{"n_layer": 15, "head_dim": 64, "norm_place": "pre", "attn_scale": 0.125, "bias": "none", "init_std_qkv": 0.038, "init_std_down": 0.0, "lr": 0.00551, "weight_decay": 0.0, "final_lr_fraction": 0.05, "batch_tokens": [32768, 65536, 98304]}
MLP neurons of a small language model. Each row is named by its layer, matrix (up: input weights; down: output weights) and neuron, and shows model dimensions 64-255. Each number is 500 + 40 x the weight over its row's rms, rounded and kept within 0 to 999. Numbers have three digits each.
After each neuron's rows, "fires in" lists the words (lower case) most often at its 100 highest values on Wikipedia text that the model never trained on.

L12.up547:487539448519541545526560492559422568424502542503450410446548541454468396540513488462523467518502529581467484498488513537395489469450414464523497531560476526441425450533494471507435548466466472545519509538477483535439551598482427487472491464436531461437445492576460410457465503502457454505510518496477553468497518549557505464492505523538535594480454438480526533468525507451534467508523435552524590479528464467489509426509584500539515527420441454502451602464555497530510432492506442506434473522467490535489483506519472553509534511534475459522467553488475445437542554463449520516
L12.down547:477476521465508503503560548564507489554560479487576415430571467444550529438468551532454537468535468597494503471525542499466480503562466444506480540499503516499482556550541569532488479526556465516508449454514481451466466509535510446512506441568434471506531523494363512467497466500529515465540498540533440536468512436504509549460478447474493472476457485476473502494500576516479562579441560425470538510486429494485519471499671517488467520509525527440501492573568463518477495532471583462551487459521596504505461498561467489493488524446469504554516475474451471547503433499463509493
fires in: "of", "the"

L3.up707:479491532523537544526611519467471504513512545561509521502467442493519530518453454496486420487603536489462536492510549536489449480438573489486540563521494483553518427523477574517432529506501540525515441555466486513515525478499537495443513519500469436538491488469496454482468569574440479507497548457543532613514504475508510544508501542493492447469515486473501441479452502553449553540530510466494505533482522509486407414474476513521489478549537540534478556486500485466491537520497412459429530518479515516423484512490478483481543449463493495518373465544481522491525493541452520502
L3.down707:464519553494531496520571527397450532450497537558499435456500497475528501403498491510527499499552510477458451526503524545485449495477516476483488440496485535509530440526600481436529571445500484497537490575578558541553480517486514480460464588510487520500478519511510559475491524505554473556499495518521510464515566518481494561492500592469522502533514369389458547487429480511571514520549518449481470498423522554438504451462447504477573509525522461525499481499518485515527484421511491508459534492458520417496457500506436452509466471538536535516473469459489492451572506541501556594
fires in: "after", "as", "until", "under", "according", "however"

L3.up712:544498493507498468535521457470502511526534465525500489518508469534411530481476531452529444571502560528457491505483516449548493463500497486520467556530524502547517490456560495538480473544566568504489507519434469558514479497487500478515438576517465552491475450473512396510468558541480523430520473454554444470477406575411487510475458489551480528495413498450553530511477463445551468510527573544478428628507515524545503505516497537500526506459518478490430498422477459555566513512539540483425518446446549563489491466498538556481525450447507454556457518524525514527566480522460571493
L3.down712:417441506475465496489481584511549493477551555429543553505465533467458420571483456544465525420467519512530489471448501518492505557480534454379544434466486483473506524530481462512477509468470425475494451510568548444502456566560578502515500440522586476542489525515529548557480469462544484551511491464408539514526600452525488477530546522539526463537491491472480523477548565546466562474469466462488578399536506476427493489505456516519491503533540454508575545512563477488503483493462557481563462487485443474473523521469455504502512503579521521522533513496457487440497544504541462487
fires in: "theatre", "people", "respectively", "york", "behind", "there"

L5.up116:422435563479542491482503529552535455504526500496614519533539482510516493564545400543527604451515465535492478474477485442523472585455480519447452486473454500503558456587466534542430444495501514507539544485486479447488429492526547468511446449514536493480504528463461519441504502523530509492484482496525549504560517495423513529464542538526515490520467513461514474518487498462475521507499528498525511553519520500468483416533397441429534464489558499536501448550490397515522495484528442421469529436568503592540522488511488528525570454459406472552457530502454533437522499503427495429
L5.down116:501518585517547411485455562543505521499479454483515541509494528476537457502567471563514523491454509489495569436475473398507511495560437546432492521418444523479581482530510524508426490510564534493485452521570533480545410530484576493504479494489532508538570543461487486436534558523594466469502459549521514480569523480544484514440579566501522434448414550501505515505479459466498465535500588537474491503478459523482557460489460461501523522463489490425506496504540489526494560512493503378515494495560506477512523515530459548502445524488530499550613510540450537469547517451523472453
fires in: "an", "animated", "anti", "announced", "is", "any"

L5.up542:457555451447450528482533508494496513512438455461464486438440506503622467484544547499538516587498482528514523455458516467527487444459459484547494507624578578491385442508473464533531481458530499521513479479534443466409431534492464466497424512491486466505451489532525443519508516479550567549451422504482477519466513473498519514496546498513558505522536483464458538510521502482570527456529458508510512477484500509430554408441536517525479451547493481537497543452483469422467480508492487540494511428478534472445563475467480455475489490481567448517479586535454482464552573548525425547
L5.down542:499508590564593411546412506575451514494463509501469447457547486518458525504434407502485498485519525533567510532517510466400499537525505499530582440399446512521601474492453484475494509545490563487447536514501520517507490507457476538482421523498488538504500521555464495412436505534505442486502507525508542505519506467507431504559491523444473484529454511482466517538545479492470482506524481507509468499484535449541458492565555476494544472455488583544575553507512597412527534456457502460474557511467545523491527435516487557535465518462475557547538460496501470574498435498408571467
fires in: "of", "and", "favor", "few", "required"

L5.up278:485474511509507489501493497510484524511526510483551506495467480435469612530481521480557469551541484449457479533409534510552437526432461506421483542477520457530520489450500445479536467492457517488518551466455438446574506527476504505441438512483522556552531529448464468534464579533543466532466497458493494513480554531474494478461505411456520475395470535472518505493476502420533571488414518443504508523469497469533520465575497543429488457520522534468552458480506446517556588476484474522526562508508531495505507484515502481461483594524460518515421563533529502504493472465520525461
L5.down278:597447486478533453504510424473528550533506566526524528462489562477590480506486474464455574472513493490505483571456444455456454495498436511485505568431462537483492437424474492477482495504544480464504500508423454566527504515471566434456586497497485538558527574515473418552507542417531511552497464486552531506440510466477457410496603529471489498587487467481537520481508514525511510456505475499485518462512468541433453451515549542489540538476469494515545528472466484529430511518471509432600481467538527510531498472499478458480472564500511488546510540484472482498531483474559539498
fires in: "up", "footballer", "football", "upon", "back", "year"

L7.up95:514486495472524471495472465469519505487536449483561464504498498519537472492478438453489470545458473585444507493525511428553476552420531585527437458549535516451510413498528456480556535555522504503434480456557497441534498443475461525447481495519539542487508622549490458480493420487534506483546424502464509452458515547547599514546481520520496475500498435418541413508410555484471558474551535564536457490498566529505419436570516474504550475526467555451452573524542488453537478511487465485492433546505551572486464522527584513494452473525407458457469486525524567571500513507493524482
L7.down95:529490539524590558488477521558512554528489496509524482514525525465475476475523483579520511443469533530449542490514429528482459446527497487490505503423520524446489526507482477439480508465458553438327481559457469545549493519513528555517480488454516528432487546437429491495489531553520455555567515515467550508552466426526485539458497525501452598381477501457427496537498511409511540492490487420467513527429493447501441462483487453511508489545491496559475536527472468480476532583464492510537504476485591426509529496500516462533552510453497567499543518517551468506490486552499484491
fires in: "of", "to", "following", "history", "from", "the"

L8.up138:494434487473568564507491515515466514524524558488469529501494496553593457462484519427495509470404499511439509496483452557502488488422523507453506497439450494485497454513504495428475522495478512489486444525579540488470477524555492515534432508461544548505535498491494510495541580549495556468494480549504496500594539543532523529472540535429481508432548455403476473455446496483524505497406505505464483445498470545522501476509464501499488529447489498422493545475519503472450489530470462601593508502529629522529487520547496450495522533555500453468520508489465513440501509509487502514
L8.down138:489563489536505506475510573462579589492576537555533444419511466472575489531496471570462534455546552554472550433529445470464485477537510490563514481471547536491543443478491469461525529499507580446506458507433397463525513538446486470444475484510457484505543457513457468515462546451490509514545463529508487474541503557441477481504453536482447433504527458482478423573495543512473546488533542481554575510417468488492495456487441538523470495465508541489485485482477521462502515482499452446547514481460493531532472475513525488517434554490484530508500459467577562499438496501549509427
fires in: "of", "to", "that", "in", "as"

L8.up843:509497477425545519471546580530548532584421626534463526484633469506473425590464529478456468449508536464515487502561547507486431496441547518526494470537484488514530514479545446557500539526510506472495498462530541499594516500469535426457515559413595488569500520496473507519501488447455510468543520540531449470529532559496499466464540490460507450505505517483398530484567523524430479509497518436465437581557470524550476490483498456483562480477426556490462493493462434499454477474516444469459516487474444508528551474514502529518497467525519471554447553500475450457391492468523521463
L8.down843:468517498549601540484447468476511482448491605566488422462417518519434582516466451534502598435520555499486452465522468507509439563501477532483499514536530520519535470506428504450458504511478512528488486476452502505450479510436475450496505540477493462515488442501500517555495551465493500478515531442471474508543511494472539517471477426535498434518482570528454474427511540487408554515532466375446586430496495518521480514581609457465520510528546514539521520526510544493516564532487497506541556520551521484495473488506494424501463522493532550497547454533534530497480507478514475497
fires in: "and", "it", "which", "has", "as", "however"

L2.up334:490471475388441613528519422510504541520517486449500490556515506541471472464460479518491537545470504485552488496545458485572476503529473461503503527526467544513480487532436510554460451485526507530533515544524472494487462423533480511468388523508495476484485555526494492467487496540486543492510424500528534501543542538507493585511536440591546483492406521470489515490506544535500475551476493473536465488506515503462477537481534487469442509476526501492538560546550485478484490411462489484529527511541428540517485558503480592499514505589537512398528503487517520588517520489553477517
L2.down334:496476483488517415494505505520504467554495485470510489463522451473551498512505504530533439526485476536406584466491580510423477480442522475442452485521492405539446491539493432493518468516511526504544439519485501483553557501496401471464482461461476580572550462476533549544468515518500446522496496490483511556500593473430601568535494479445542526474535564511531492458442493515564477506539476484450513481425493475507523496522461456548434526523495563504532551477474482462505498556542525549513483468408518529462515452477527468496535486447509472464508523471584576468455548493485565516
fires in: "there", "leseurre", "institute", "theatre"

L3.up417:482504525472531513426489466607477518525542484557492434480520536482526450577511446467424542505481489439495544538471470463487483477486517502476462518536530452574468474554561586591461538482497502419441558411520519511504506484429474524491410527481499572523511485508471472500483483500477530434450480485480481525448480533555415530493550470525519508570484443418451532527543431516549440564462518518486538478591400535466528522449456561555507581502496496493471465501465519486562516468531487477516505546537404548486512538472542433440537492489464544472459487552543529421471480494454537533
L3.down417:526442493482480461501523509540537535517584649534506495456492564473511501540478527522459529476432437503476544479552502520531419440537554569481503435520552521518510533428511506586448515408493526485500502430495467499452548525457510501424490517439546500536479455536502499506526461450490512466486538398509512575457485522483502510469587550521489490528511512394493542494518436471505479515521462423469571518454421489409447576526539473507511560490540462547563478465496515482434537518461508460485562365495450529494475527519520473517521488518514523432567501566523463499470533511491503498
fires in: "which", "they", "these", "there", "and", "was"

L7.up481:539503574507507506429471501475546517497567484526471545525464455499472491544483419457441480540569533368619547454466474506445481502453430496552538535499558511424485516496523486518474472483472532511498541505523419482535527571473438480462403532487492409436522535444555426526460494506569580577533500526572485555514459519524527500467507455508533466477526519491493496516462459494499504498503531526627547538544566474514438504474545476441517555498477523579514468473431455477493442448551455464528486524485534532476478498475459546483555516492497570480455524546445489475560475467493456485
L7.down481:508528474492559481487536549545457510487517554453495456474442473506527522509584522507520518479482471545526424413554479518484538508562468505449508507563549540607506449473550467541443519532558502450409451535536546543497534480514509531490477457521418569567517510526405523579558534431473467520456466457504492458489482503456469498457483574518499475521476529507445415475534533469533546469539506461527496530488483458548553464502564539526450501546447484515502540482462510477507450561542506487544449483447480541498505462556519464509451439443392552568507455510525570554437526491453501469
fires in: "however", "up", "over", "votes", "him", "upon"

L7.up113:491508509448508552535568483553403493495463428512483528442396553531524471467500517507508486514487540532475542463481499566488534495549492528562478506495586502475518511462457559441498470519473447521482481582517429501483567483467456486551394511521420526471463557575543460507441548503493551518566471525545486500482502542446518464504505545502539499528507517512450467544433542512564496450484514540489453489523445568526525432541474423523431544540580519505384458542410505500553531506549522502476475507481508545524472504536513562478492504510484511512515443476494561515578516535461499564
L7.down113:527501462491559428538522461517499530450478495529465474506516460489438504454543493560522441475538470472578411466544466450545479525470496449510483509478491536531515477497542444444509557483452522502538515502514606499509535489574581541541603561449483540521535601488479498527506474455568458489474479497541504495538510490493448499500537479468517456510511543466533440475440537449476557475557453437459506597506475509503526506534559524501465513514556547502435433506514478503504505508425498455552509509501552539599494561523516472512533501463461566513499504528573527496408538481456521406
fires in: "for", "of", "in", "within", "on", "over"

L3.up90:479507476490505510538606502529467478480464408498476491446499577434477544462551503453495526543548547474518493510557530489482508505523528561471511546470469489463450538472391433554500498473488562544501440573494524436513465550459507560470463446532442506445506437590479487502510501551558616534500503472491431523486562510501441569541523511482446522489501439531563547543508529488434480526514580468531491555496406488501534541465461499447610514472476449438565538501523512470464487476570540423574517385542498428489510478478503519544513523453512540469549489482516510486516524464496433464
L3.down90:505541523504462595532526483558438482525535492511482431495513520571485527479511605489492427506491487510505569508482480538459458593519524518486456519477585514457448535488487522506497470536434428548524457511439562500546555481462438527520534464526493465588525449479500438480454466455532522530476486492515430452522506562443412563495551437470594513534469492489542461516561506501522587485480543514481485506527469554535468520496571413462552494518513509494544513475506503508414484491432484522492530510523576496463543409429513476439482514492438450538531507490454507515538530429534498532
fires in: "score", "site", "place", "legion", "region", "shore"

L5.up852:503524502499534513482433431525509483489533519464548562488500574494497489485516497426483515520518517543524482495544515465479474469528562571535549536427440520449419529559466463532549463489450515508516416521491509476529433475554498507484518452539484472502566491537528547534469485517483566452520538507542503482414528538434490519594503438492500566488426529495477489551429561512477430454473497525488527465485484497480581549513605482505506475494574587383521469458497517432438450484466486443530531492480557510508536488468503508497483491527555431448509538537535493491476496483471506476
L5.down852:546608551503491471534594523538531498504539518497489461518621502450484520477462513446498451449558516510559485527470572540509484573493515547522502490461468531460436523535548435474483405466519467504551440514499527506502509529546466472486476453552444532499485512526415374452487486502492513481514484494505514410432519638495513498535493599472515500460429454506446440537506521539516519571487495539429459472512510497466509499526566522506461434540551469510565513504524515518471466480497524417425453478489516506516506492487493558532481477486463452497482445477504503545468512542490500526
fires in: "association", "site", "location", "place", "center", "president"

L6.up362:460487472480458560509537512398555508475518459400505509511530463480488485567441554485512559538597531499481498505493505503511463464498540535528504544450551443487546512443494526460507513510539508509533533580452477487541473495525454506465525495614467501513478506471520452477488502483491434504439508522483470489481523528525497502524518500492531460469522498574484446490485569438501515489515526520464462489498558559476525492450470472513527508430451462454591479569590425519427468509463427510471560490414534442497502424522597479404500568529538601498578445485508475515459503541468474432
L6.down362:560514514482473465500550492464542480590509435547473473483486579422484523541498492511536460493492548474464514460413451535468542498466488401463510544533511522471538420507484488583492493487470559547437504533549521538481540448530545566569568596476579494475512461457481526405472439524553466522516527472526501485517471426494542474512465500602547544508493424548529510474555515515577463551532428510464474530445512472456512505535575490550497464462488535523503522538486517449528470567487525494482541451492415564493544487422527463514533483464505528545503486517572585464468498531539438427
fires in: "late", "current", "currently", "early", "later", "recent"

L3.up866:516522458481404486480508463508499529484500550491502477454529539476443526532531443489488466507565557509425529554487468482525473469458571542514579533432533476488505480522521473467429428464525535520483526511480413530538502372515481534502496578440538474439510501477475505534503530505532561454459526472516444515499495481551566419470417476564516508535454529614602519520422497466514552502552542447547491468509514441520516402521496487413478456542453507472455526541563515571493497491546525466557481497496522568458492569493460554510516501517504527574536508496502539455411470466474559446
L3.down866:510482443484541485461458448538544472460518436501445478449495486550489500420514536489539502490444516444506497516555409497491506493497471464515461479529490488547476513482483504542495445463421488486533502494473577465506614608446510522602525405528476513461530533451511483463484472518537534457487530580520478434527533538456509474500478535458537527456587499489509503508471471486477401541461448548478507515451490492532533538486593504494482495586476496480527453453485545489536503567470433496514580516521562565567511483565534524519513519414509438427533517537423493519480475461524501454
fires in: "born", "released", "became", "college", "particularly", "politician"

L8.up945:515577458459511595496524549440458470483491517512533399517442561483606523493561482593496481567530520539496505435506496489486495393491506496417534513546519479501473484472512535550487513477508467480555502488502505509468431519490473529486470514460488492507491548513468421425569460479517485513524451523579501484541495479454542521522548456537543497519479539475525461439525593548544509472511473512515454501540402498494521463534482461495485500560464542454493515543599512467516402542513489471513418527472514523517497509521526506502486381504515582432476538539506503503543454454502485504
L8.down945:519381552572471393584533471516454526468471484426552466526498552479454514509516468424526486569454540542512499436488545487465506490514542402452483447451486523481516458517490517474446481528562437543527519430530541478394467526456533482546560460488495516544525538513518483414463487485571428497466485481476497550488524490526450527529487508464418521537507487512480515473487500536516532500442550513487445498481568505549522504599465522471490511418500529534474519460572538534448541456471539510525502546511518418522589522507537446449491508506471507538441483502549480459519483437461514500
fires in: "the", "then", "there"

L3.up205:467486478498557516470532411482509467454473502461469503438519506524391481509503534416448496497521494513555506486486474499489536502486469571489491515475486486476494566453464532457481517431497442421535531505474537476561517500455446448590499506585560500465528522483465473516442483512504562484463403535522503506496488575548528467530473560549463493467448630565503538400476520519482490437444465480496430518550507509506514459452518512520486546482491422458462548464486504551530510491549476455496577466520489488426502496544511564517477529453546465548565527540395526528406539503487533484
L3.down205:525452603580509503502461567490456528529543527511448486527533494511513580481532502500511480483486499530444504522457509565481534505561562505518454480506463497481452526545554521501523446538542463502579466545531475531535470464541490553445524459532478528577476507505558480386441518456431508409482512515415511472484484472452492543478564482445496520545526493495588492528485445493510471531506497474404558478500481441432482503489477484475478510560487530461556496555483550518503554494444528525504462514564520538511500473488473488464533549566503476522487467595602454428474475468527513411
fires in: "well", "ministry", "museum", "college", "born"

L7.up684:453499523480469467499524503549462517489464490503552490563483488554513531486484501505469585455469528479513525532477530539531529389395516520501549460451477513533540491495507524463544482486479488583453516517500509489464516463538444499451530505454494461532554510522549546541459560436481484497470519505533445559508504530499531553528484546483484440577521537512533483525413603543454566445532549511533484470441496536523466483557441516546543405503460464503496474471532496476422545499468495548541495439466489567504510474456485466502488498539477468403462471574481503453557520469484455482
L7.down684:520458456524554536519410591534561520523462555513483512553473505479509502505520490469481560483501484562467448480561505546490495509475531522549512500510497604473547480486522456512506486522481470562522464497578413570467493500522533494569501527531539459609534496487453464489443544495482514464539541561469475462473522411487557562446508535479578506459452475493508547539451532484508532543498473523460533402443449492396516479477471535477547513503486593539475474565500460557445509507533534461459481538529445497463464529504555469451542432504464468528452519420533454501476564496464487504
fires in: "of", "years", "year", "as", "time", "campaign"

L8.up537:522493497429498437530510522439466516480467511499459487477497493559556494461496487472543495545517566523528490579480486587504519514502520479492408523585507473492540498448493485491469544545460558433517556575498466484502574548441475527493540502479431511450524489487474524469544446452505540474483505528477539526562532539467440485489537530420420462554485583531495436519509544431496500476519587450583609462475462505506434515549511445536474504527451562490522540533467524439567415520489494500517442474441447556461508496532537545538495517468456416498464496527453495480435510434460546506
L8.down537:493483505544466490511472513501496538515498580482512457437465503555454544580496549506472585499470490457512449489495446575439502488400509489509504452522393511492500478507480456522486457512449577530500486541550455548514530570507496484472445480493484563473530501552486470426481548538433526431447433469509561537472496567483486470432518530512534495510470490393492466532447491511485502559430506431545486543492567524471511499459521584462453528486514522541412533463508492512498592549448461419447514532526468481521517551519520500454512472420541531469465516559513541491491457491445476560
fires in: "been", "as", "became", "have", "also", "are"

L8.up82:449523465495561451535603532550540464490465478404497457456560523503454455527491531450475511497539441564507493488495436482491476492481496464489454526535473588528460490544536472528509442454537514496511514552484499485483561485537526480509518526486570406535524568559521486494480524504518480459502554533530486541492466502504472454506569524503456456556516424478443481560493492542591540409443554464504515513557546494542476437566536493511533539469498527471513588511449552497475403486553530539391438471518532543455551491534491548481508499568455513430490470486528459474501553526475475520
L8.down82:528484523492535491457481445498486602564478458469492555439514483507453514413532502505515477497497502472459483401492564439510487515531532489489447483556520560498521510505476508490523487490522416457480506473485541456506521519494497490537486555498561582443502530541490567475511491563514513580517446439588523499500533439530441535592497543454555498490496440539503458522591495487470512513437480460583436515430497475470520536476501538582421476494486494526505596537473416556468529504489524533515512476460568486476505491479503444532549480439538510484473460421527595526511515501476488450
fires in: "of", "little", "time", "love"

L12.up931:499565546580551526479495526409456478508489521512493474545541468527567493534489512533528515493479486566445544483449562533478460506451500486543477486509570475448489531552552547540466526499461531549457539551542457524576501452525413577479528487377448488532490487560449477494548511467467505453445435492456474536464475515459449489543504545530553551475541467486473522505472539528490481485499510476600488501394476532473525444505550496521464445505442506553525516491500548504456484484506495483523469481507526514499463557462559478490548440532454488527488507452460470477473503524457538454
L12.down931:512454458487489470507497527472525493532501548441433403547518558550514514429441524521490410518517497528462536506562451527491542559500469518487479520520499505575513525456541559417476457506491498460525457483491459401515498466535489508473484525525440599489446499489457526481463502565535506532401521550506544531482491480443477456452486516499472493539557558498484470448497417576614577491531423510489477508468468465501471517469526472450434560433570540476488486522496540480498575494517467551492561485488558461530457512552490505512494510493491484516476479421481486553486544490511453454
fires in: "to", "at", "of", "on"

L6.up859:518519467502483477454404511558543517505526604512551580506497500493454470537479505462481486497426505505495568489519511527583496447527551559468524508537450488468508485527454500521457479477481463480491599465525504499558487477512580412522413487507547477477582398487471543441554460473506560539484515522517532506447502470545516505509420512441509487503539516500540511463508401532510522490475405496479454535499474483530515532499458521556494502476489507496524463493518556444549526495476431478509527569544450504472444466538478554440589500551431523592482572485548482469526548460502515419
L6.down859:439536561529526497449493557569494565451505531544418462514497543492525426552424474463465485549530510419496512497535547423488585556541523497473433493503530469460505526433493558473517425581524483486484482463473546490543461473473550525498518508476464505490485510478545532467532441482560455533497543472422412458524443449529530479565464483524508540588467460455469464523448553553461498553501460484453499506471510469511437478554478495478529486484484507481489552439493486520520520494500474501511608515572529500527504524479515493478540519511533503505506556479542485526541541541505550566
fires in: "however", "chief", "once", "which", "chiefdom", "health"

L7.up467:460451533499484526490491464552465488401452493529507505507513518535484506463439470454518463487430581474471510592529504534519527492481500435546498515401464561492559484485567473516557491533496431510459507523537526527506479573491514545546536519472496497566520506530474470489486438572550539490541404513502576587517560504506577431518421509510407577482490461493512488434483464521488456480544513518548494454489525528539449526536555456456424510527526493423476539533550495500499502452469482514504469417493494500498511505503507478548461486460490555514533472495437451498491566523510464549
L7.down467:522442511508502525489485470457493543554537545497518411538492549471437504465490448556540534459445459565530517516504443604475413511495539412478519488497496509424533483531414511493559459440535496522492495531554452447456440446474475476511496511544532581488546486505455487478508523451489516529462530436448479441511480512476546503512520456439482526527514434510475496477564420455479475445498479522520524538448594531497570509457502548485532553570549548510524595511540537478401455578519498467519475545562491480557499529519502516492522495522508445453510469508568503510548554526459515483
fires in: "that", "this", "the", "which", "not"

L8.up818:502532543498539527542479511510476485528518483523515540517503487508491542524481457464455503472575470537455516442531474604482537581456514499453482513473512586628574461484575546508478477528500525454470460544454560486594529473505507552520464505505509483502467510526465553500540518524463521434476426512536501514500552473487467455480501551448460529465554509484476484463465433464563480500408507452435499484443548485499463445519553527564560442512564530463516470564442493482452538444471515559447438501539512486560484496477520503487473479631462558387489509545488514524494480511517516552
L8.down818:480542498499507535430521569546480540478389528483491506571461523529475456482453517514508492414490468424483502486550534550436555516460522466546545515482465504513538424526477509603475553520506503467447468544525504547496544518514551554487548454536486462499462463485462468490452597570540549515559549533501524486518491540546544491562534472468476546500566431493503518537472485475548526433535520415426500557487540500487502409488514497519524450534510444531506548466516468560507466550527532488468486508525489433536457553499526451500534496464487484493503573539494537506482536518566512500
fires in: "however", "before", "if", "stated", "after", "when"

L2.up29:481449582465507493533510459548519474498530574503438534493506517502528474537520445422537428482502520540587536470550440389497453503527482442446502519524527452452483514497475521499438510512510543501473475499524540501489435487489513458511443453456530473473503457529519478536490565518448518451487558483514477485522517541518557518491507555545437471521521503595608546543453473527590443497476603556532524497522455508525503566513488436476527475525495444484551457506433476503497507435468578437466538483517512533518459545516605496496506467544479533459444519491529513479530476470558500514
L2.down29:479487452501447609521476494503510479523519472551487446479552514423493434483558554500524549414474479485495457614487531503462448524473468513540523422453492596511450538561531468566443478469511432499457506512453496526524510503549527530453537538476544504498515503510486459492487538555559490518508502470473453585529464469523511513501495463552543485504552534445387449501458484497485540506501459471508544537448495468535464498508556508502434535501494470499551537514528516582516375574533485516468495414554530427453558465484489524487482476465524475504525441429403446547521432451469472550
fires in: "they", "there", "metres", "president", "that", "theatre"

L2.up218:475506534501519538483499589470507483471505516556470477528491543527412476549463503487490420479453533453537435563589521500516467388476471464504504454510517467482471546495424513500472544510448544503476436488454490558499555490501523429483517510439474518509550435551524549528507517529446588459517486514509546491457482554564481481477498473493530440539539491507519527462474461546465476560451490430479439572513456489570413552558505498519572476493505486473494463554522517554585522598515505402433535465550487527539534505524602495574540547489482515464494437541519512469504457502502581482
L2.down218:578531506414544447460538600496482456508475502531563478496492520557446469517517515544456490523523484543474479496499436454509513489510440536535430461492497580517502454461486457571473489490512500523470499532525490518537509473474424558562528591474461471466549519505458484528551510544531539499472510510477552574562575505512498497422498463552495418541468527483500473518545365537563495460494519459542466563493534492520503434485557517512546533478493455517534520504516480610518519520494487493513519504462428489514493520461513429580504495547480499503529510471465480539552484539515444519
fires in: "which", "if", "war", "though", "although", "it"

L12.up783:554449467514529498481500491452468565510547495511525508457453474520454428488480429496446514463493491443530548505490498525479549588474517525462479498522546538474560495559425497567458440450560506595492502378482504401501471555527472492473556432509509416496620498499498478474442476390451470579518457511503574493468506481495415584486575521453533515474468488510508573449512469521530510502559470529459454546442548538450491397417482536543483474458515492507541501501475511474505531534574514485518468494513520502515535501497461567507481588540494567533507520482491548511451470536491534497
L12.down783:523507516527449526468467488577467532448511397491492443522506521477500500535435531539502551492538457576501456467478459554467592461581477574531484468468529506510482463415523446549515544408507529504485480494601499461574533500482554525543454512535460468450469544493493503505426460576542491471494486572454475489473543529471381498529519514518518488569520512505473399521498485526478524453523540451514520552519491487522559409611489490479467521506479525469533473525496465484446423505479477433465477535589481497494475505572440486576524511511615495537417465441474432517517530467473501513
fires in: "an", "km", "mi", "announced", "m"

L12.up624:492521502478508566490571512413498562439541528497525495513488487490484571503587486499468537480444510481476544445473441511481446451461461505529464578473543471493467549522554482455493496431497476567479456516512505535569496481542552467449477479585466559537502507563515509492506473528523480519547524545561454495486543515493542482497474515508553594481573505496448492484500522492518542509516498464426478574520478516446501417572547475449430431533430572456520466531433546522496432499488514542447455480473514447447508501557538502474411569460554517536493499492506537520421571436472506522
L12.down624:496565470450506530531482526503489485558397522512449461529530505489504482521477455495474518468543502557462522481456476482519483556523452463458516517500558531517553480555439458479504530557604503488456480458533514468502496395550528526525430512501526531509573530521537449382485468431569471495479473563488551408522509505590437539460455496495454489469480506504536478477512438508578505481525480489545514557489493557489530435429562502490578490490421477540519541453504464469459519479527511534573547481550459492536455513513519468507531492508530462436441490476573508551605532590501474454
fires in: "to", "in", "on", "along"

L5.up634:507474477560563552481498557499533538527467530447542537537542435531456570472456472565478519557511494524528525472543440509489462519500556536516530521507491514428471477535438500460547499554488526507394514513539531510575461562486458542573469484516483484482421466496534522462544470528469492525576530451389471491494489548437480543435505503572484477486536478465542577558521505531582467472467529579539504483525493508578476525490486379481536564519464540429505574462523453445543426523486506472551480477588532519449465486569486506471528557535463491538454507460464498512453447482417486503
L5.down634:538518506489541420470464441531456483459461446540464507427433510566446437525538455516488557518393487486529530512406474488464545551488514450493521522582511502498536487474511482566467559432525488513554540484511479499518575522534527497471499543480425452517555538532572521511468508533507433472532483446563496582532514493489494472510510550441474460501472542506463460494450583593474512549502497370519513536480512549437505455516512515478473547507443507542490506497451437515520558428527473546432526534474431538570497454502516439471458481448477499478497520532464511509498542484537514449
fires in: "best", "as", "himself", "before", "also", "charts"

L6.up602:582455589506506470527538495527483468496486504430476520461443500543511504494405498441583527452474502459465476481479481502573504514456511463516528467478498567505452497514451529480501473555496553517559528480472516507461493468514459500488518502444485494402438495531446529433455484470439504465436536534495455461407453534426419483548469465491514513535539480545530463546466505473509525480517476448576522551528458504506546514452540526545565505437498521468476371538513502496474453523505451498492493472497418526545520535473589435407463512557476537591513523489555517551493509485519558495
L6.down602:501518484535499500511412541455544519478503520499513532514509556484517517545449512475512547511472543468524532504597469586548550493511475542555517570495527517482502456517477425441450515505485484524520405524534522483509458506436544548476480479492526503448535468474507453475522526501560502496467495463510482488462411504503504480557461524507436484443484511538499453425549468498513511524589523454496457473463549452500534446512580482505504576411607454508514473456522527476517513524438456572510556484524451476509512507523401477570407532500605456531427489522495426510461488465519508469
fires in: "such", "public", "recent", "personal", "current"